Weights of a small GPT-style language model, trained from scratch on English Wikipedia.
Architecture: RMSNorm before each block, untied embeddings.
Training: a variant of Muon for these matrices, 137M tokens, 8375 steps.
MLP neurons of a small language model. Each row is named by its layer, matrix (gate and up: input weights) and neuron, and shows model dimensions 16-143. Each number is 500 + 40 x the weight over its row's rms, rounded and kept within 0 to 999. Numbers have three digits each. A neuron's up and down rows have the sign that makes its largest values positive.
After each neuron's rows, "fires in" lists the words (lower case) most often at its 100 highest values on Wikipedia text that the model never trained on.

L10.gate413:529523492570513476504532515536474566435428516545524456414551553476516397533433528486414515493510551463493442488458553493561444520488506554577508477528481530451444508573462519428496512528455441456540453472472536503490538516554511463511527555502451472473573513521525519531490433471428426496502469451512451481537433477498450432505552501509470559524558486505545430540521515484420530512462
L10.up413:532499439487528470509520452450457498449575564480484497493480418457491462429571459460547463501543538495558517533561518485522474487498499489408513550479520486523498436488416559456502512517546582463503522517469559477509490508522548521487539469525488497470541473471496490581554535479511466533477460487582455545450390513517571580554487525490496535422469491506573497452571436541504509484500
fires in: "over", "the", "than", "up", "next", "upon"

L12.gate318:537534484531527513541511486467577516445522535503533459436444514551548492472462529485439476511517522497524468490443466557490444447525465483482485538516520490489463421513456514515471545522457578517502462504462448549517565507487453447471552468627536464496530567428502435461514460499483423488487455451461479448523543475595495465430512512526455454540536483530419586458512453473491464531418
L12.up318:482507490421458481455472406433486479485452552488526479443486527524489481461426464473465494484504536485477453520504448547517568460488477536486431511505533446506518541486526490487515543460500449526510599480481595529525558527543522498475452453509503437589437508468503523471507510478515534458541519496526427491483462542514509478462511530519543539517433472532489543466468553513424518466465
fires in: "to", "not"

L11.gate122:510435484521552473478497509475488504522520540540545487510499404540483453481496524539511509514460532490487503505482479530530420495477501506485585547534522580438505401551501567574445461431503525557516502475463461528557481480390396563468447494503511430511536463504471541424532430432533467489454506461534467435519510489583564502492525483465554554459512531453546493522442522466465523405499
L11.up122:487486472497451525499555514546499526490439526540514542506513559515538493512522502531479501486541510503525602539480504481463523470560532527522471483539564496468500465453549490461501459651523481427474534499472484541478531550543476457446591419498475526499477538517426529484499443486611498503470504536525477469401481536501438381469552511473480515453464465411512468473494486537391513501443
fires in: "not", "can", "t", "it", "cannot", "ve"

L8.gate9:503519479588470466546518496507526495444487457448478531500573506477557496509548482522552541488475491517409479493542456569560462521487481409466505422559476498437535454513486511460480450507482518518483529542524458489473542529497492485487424486484548571468516452537503529450520522587482463548553418511465465500451480551486513509490565449497532496431538522528540474440504488510477552496521
L8.up9:436543476545518442529549455501474539508560459477494425532552501487499468538449496545448556551493549547450458506565457555540482523518485439489484549541524605455438524483548525548504440491543562512529534547513493489408491463538512514524490485408524585482474511523551437520526500527531475518480454469550437524480524510497451578474511483576539521519584435492474594466467530484492503500548
fires in: "him", "them", "yes", "away", "yet", "her"

L9.gate308:538469511486475507571495515595583529493512401525495521539504484583468534549480520494368592502523524511512521452511456526506494517531436521551513535550619534538469487440447554495515524544492574458460541496546429507541559535500505439478462480484492497518489458511522512496514444528522485491501432463514510510505475551503509508441501469537492523555484404552507527448498551420535493512434
L9.up308:486465464488485511499557471564520524525582493578497479512470470490495569528434495440507529516481491485465478436541487564424517520494432433456569561562538460516480518529488554514533530560540631538441558512512507457498510526515548469520473516505484517556385442484472547493536500588514456491502489510527501517519526486492488505517496477567459472585419526490470487465463488478497423453524
fires in: "after", "during", "following", "to", "spent", "in"

L8.gate79:520547526452506518439493434581467496488493534458496457447544502484507449511461456485497489474503482505468560509517562478467499506478522555567519523442399498563485496461485446526565429550486459470538551485534432521472546539476505569569468448466513487455443471520515519505439504489510463473487480497497497406552497495534478547489537486539508517471506456557485552462534490451502471478422
L8.up79:632484513456452488547455547540578494469461529462470543446483497486556495550485447432554550479509523477610488498502485439493500521525444485509489525509481428468485486550476464527440514533512491491510521480560574519539488431497529528557471571520526499529529463487604562546506489499554584485523498521519514495480524484486496442525455521520489541498434548486437460562439545441570538481431
fires in: "many", "several", "two", "few", "of", "three"

L8.gate416:484446433595534515568545464506517514534504557544480524500486431508473520501457499521497433514408452539540521471524538566449444522412505527574519553512538457535441509518413426501539479449497472566482529501530494546525524547489583517530476502465520459544489483494525453524452529493452464535439586490457518506435488477511574546463469457569525524482549457530497530460491513477466482493401
L8.up416:557573430581505539452485476493475453415408505434521528481520451448519490538504491478531541528445468531545470562504458519441538554466476526539519492518518471559521485425435435572538500515431490512453548508558515471525500511518558550551508498490514482442454531571516487542547504581560506534462507522487485504514490480435498550453419462464512546444536529583536497498539463483531556489418
fires in: "other", "most", "many", "various", "some", "others"

L13.gate434:505564534490433524499482515545572498506515516503497481514478465489468505466527479499516421475443465532509524477481506509532548524447433528545524524502453498482535527529510553484467468480517463489477572385477486471501446462446543589473554511477513509525484492466584539437534508564498488481449490534514476523564463503461474528516427476438583483511446432443519586503501477442534478506448
L13.up434:545462457521480501420499531539502449492463490426466529372423496523526516589532520488527520561524453471487476442492455538479506549503472448582549517558457529516500433475471480518493571520567542471578570498534465540502507476471573524492523547495555484564436511514495463547504543481432475515452531483503494567478596488438455505506509539529448505512617482535555472461498492521563516545497
fires in: "many", "two", "three", "four", "several", "five"

L12.gate264:441436462490483517443545462474503534538520511406556521519403480497539504526406493545426497489479480515442475517433590539547569442469573506502443496478557538470504451428499521511450514533524546400517451499493435548505570471474483514450503479460469472528476507443455488546524428572567465539523450500494527444538485527473527489484526582481455516604473467527501514437471474551474514483439
L12.up264:464452518585517455544497504442554484477496519526545538476496523603447464507439528483556443550539528532472491459501496561455500481522480523452496571530488532518542489489515438490493489529414443459427547470502417572442531504506486517498507452516543489535486443417514566561473468475454479475433532495497503512471516539519460447485541480457565503495586502488497448538491554472407488528475
fires in: "to", "not", "would", "will"

L11.gate118:540510528474446482506450505513545456548502484554502467484510520435481525483516503487556532419469561462475508509475490504534515547532438479493456463548563423552422451493521504530511511555477477517499492466476545421421592522522528543508487575505498486470452507420507516495420473525548498476453508515457491469600551498489540485552490513527432561510530571564565540486485492484436462561507
L11.up118:480519566394505510496475432500549498520592467529510522467488514498485532546477506594432542519513581503423452545463535534589502520444442523447492436471491482441491528490488502499525482404498479527454508482479482488504507462526528526487507497491568427494477496478531515459534551498500435500466481565557530507474475527524438512449520571534435463463475413489458483451520485531554472516490
fires in: "and", "of", "are", "trophy", "origin"

L5.gate429:586432455499487513486425516523507524521444495522469485498498536505496461584540523521444537484453515538437490495484529511470546380527449495606509538500554485503503469495517491487443504519554544541564505450547580473553480508496562495546507414450476526494497520541507539543486446478448538435510434485472507493466564572485515450545451502470481503518484446467526461432510510432430430523426
L5.up429:542476481532484528608460526528576519512537558444601559524445458534566459511522551481469509512490489513496483509499525557471536513524496553535519521612437406532541477534552533556536493460526487584498512445482506462484510528585524512453534507422491512461485539533514494518502513483562509541489507516490555445503511470411472555487563553498501454453564518505464447502585474490491575492520
fires in: "college", "education", "age", "sustainer", "university"

L10.gate251:524483454455474507448626413549520471509461516473538502486499449551576521559500477419575472505483542570555449491470494468476479502475485473584542472495539492519518511516479491520507482490482535587446516513557480532560555431541522540470541512507527591573426533507562545483458545496491491505535488450513446505523464450500448462470453418570558459426464532458517459460539499502510548478446
L10.up251:479515440504499616461515516539493486433546507463453534476423504459490529520436454499578490472505524450507496485472587520495511462437426557558574463543475558575456511493484481542513453507506500521516514505581416508488540456473485494521521508493568455546412515439490495503490623517457439552525467469493501525457544505479583540431450492527563499513486531517486579477488551508493511519453
fires in: "many", "these", "some", "both", "of", "and"

L9.gate199:489519547488541475455470538497580469501557445503479538504461555497483575510480445504557527479527521457488477564532486496450484468527488463522449470427528505535448459524544483541483498490489556520459428462536465494487477484549497544419499545454491537472497458478552512501492468466520516490523482526351509521513480549552484486548429475507556532566497502469460434502471447469452473550341
L9.up199:481431502536512432498544578564518463475560500546453508442506490511533470549491475491480507509536505533525494541405457478508545477432551492551439467507584515527466465561469441564516483455468532533459438515487463481457498529498553551565556601512529471485459403460528564466434476559576462533529506479511521558510495517522575484528510479525495530491530502506516444560469497529489515521525
fires in: "of", "are", "the", "among"

L13.gate436:570416487485497573496547454624534505535532539469467546493459551537534466472449529511582508494505508513553529538464531530553401489514497472453492508440519521480532494469508510531523527513494553508508585548518483430513526486476549522548467584493363492501521567471503552469476499513484514511571509462448535493515522502516469463418473546529482517574478535521500511544529545511492452565486
L13.up436:503479492566485481504567494589555461483538450451379482484473465442482529416499516542508469576573470496462535500538516512519493499409475440612443466449534490545473520462498498532515523484517491443526506532460499476513555485536436481464543485508513466489562498493509460551569509507516443498505500550532603492471489496502503560387455514514432476509513466497486488497493517516496539509490
fires in: "of", "and", "with"

L11.gate437:474475484492579511481454523532503571504484520511488477459575408570542464534526526475495453450549429509479528522429540482523582446466481554528458571516512467505513466495465412526494501458473492532511561430467531462496510472476457458460487456488486481455467534475522507458550475467512455534491479440502511503494447519498442502482547440447461563559564442455552545539466401506506414473436
L11.up437:425470458492476558489515486463472503548508473487474524428418484506452521530387455520439473563523462445496543442506574494572445529542511466487521489472487500556416563492561559511500505501516395535467579454512508589510518537525466532494530492528523443499529485538501494509526493432552520542544471496442448476477451459497484525525526530430514522530523470456477490470500467528435508518494
fires in: "to", "while", "is", "thought", "though"

L9.gate81:510420565515557579501472528538468547446516544494408520563511508509484525497485498558526548538512539517502546509483488525497524589504544479508511521459607487543472478468483472497509452536490545496512532541457458456539509485500435504442481479513554475499464557441450476470498475467555496492556486516513483529486587465508524521470552442392517474542505473539533493563562424467497504571473
L9.up81:439488569525522527430550523510481514478566410479505526544467505479450479420480501387515516525432462495504541512515482449517488497491451530544438448441511529547435409439422468514471542501511536493574580500475559470490459483497463518450479534464480500476467470445519503503522489509543456528481447459515530462452496522509444486493559565473527556459496395545444535474474488503557534460592
fires in: "as", "is", "with", "was", "asked", "sharansky"

L10.gate28:509487428418438517457549475526500513468557523506497561537502496483536487523475487544473544488511487549489514411460579528512532473549553533539487497438519452462449455416488610437472509484520500443524545567513512451436515463522526563471387520529544482551565490515512505448567498514461525557481574462502571471546571449528512481449443509516548516492519517467476506467535466588495445512486
L10.up28:586451484491568554513527480482444528528488511440523519461513474507528534486514567475465535570533567518513547548559578507515529446476472452472447513587466488486512481462490500478546425554485571488592484452478514526502444507532470466570509554489438481454553493455509525496516468556437484535492526490451552555522538486508507526439521461537422441534552512484546450464389505545463515524532
fires in: "and", "s"

L12.gate17:545498495579497455455530494555515500590484539487478437495493522498530507492410491501568482458539472581526542593562565512557598523483541434495525493557476478507544486533479459492472494486447561531511548535537514588567460513496539458486418515487506485523504479453526579539477577437541495505399538541505456501479519473470530523433461462560521500473502531532499496513497483434522473523481
L12.up17:495547513516449475438480472497549554491417480416464546456520528542532459550426481529536491534510560506511531424536492495481507512529523567463510559534538445436492523491534483488456535519534526561520504589490407525451525501488545537488474448460563436466478400520518467468538471494487491472531459514453477496512442434573546569463496564575488489455515476480552514499510514565488527482529
fires in: "all", "some", "many", "most"

L4.gate319:483448499535546511390578565518458496485566525518494465513507471524544439520525486469454511511463470530464553575446484481478517508447581522476464490495449406520482484528506551537491477489498461480487491516500540630490533545471513539478573498410481515478536478518471510488422495510509497548414449522560464529540497499523423475550463503597512568533492482490555431469575501517527418515450
L4.up319:542466521467493477534452500513462547494488535535494496534582488528459518508504527497462493518585552582511491482505520549518535467562509476526549523507440471452454517520485518470552444605477461580511482517523489531517547508522514543447476478479488416518543583552441561545530532440499545559494466454466489516524469513497538527581552516506549493522481497446557530466554477452478515518440
fires in: "over", "down", "than", "download", "corps"

L8.gate33:584492474359524494517538514510541540530461483512503595542558477512585474495489557530544476433511522506508503547479482500494498504600439520482507489478529405542444454557444464520491565529466461528474509506462483472500558494538553523490514506504483503464533607441537453506554477436482518503498476517470498461460533464527576545537443491531510499504482485530612398520529514551516489497521
L8.up33:525494492485529457477570560487486499530444489522475583484539530508479503516485476577532510528532487505492529511529468487544510597573448550517519488481553491484525455485501420498552525521489509451404481581495489449467590494527492537501525530494551476493480584522481515528484437507493509487441500578490522480398535517502490571534441462509544499471463432514524416435478481546546523465420
fires in: "of", "air", "force", "virginia", "for"

L10.gate400:541506565521504479388519523540481508537513467495487489531480476527531477484563525432449518453506519422379454527485482557501502556472445482535543518569497508498509528554470532540503484454549493538463472519543528527470529481404529479504514512485567516536483501549482528469550540510498520504499533435519442525438498466507553539514445470509473435414544472491534430463452514478478498461398
L10.up400:538437504546473499510517539480482453539510450407513471510484511464533502464533454497508505530442528458452552555528510503555449530589451533554451554527528537448478445503393481387518479575501578498456470506495605536428434510519440510421491468442499542544505547549495481496581442544544537541486514490501459538477524541525505531526520541486501470543483498512498468453517540403589500440475
fires in: "it", "them", "him", "due", "came", "moved"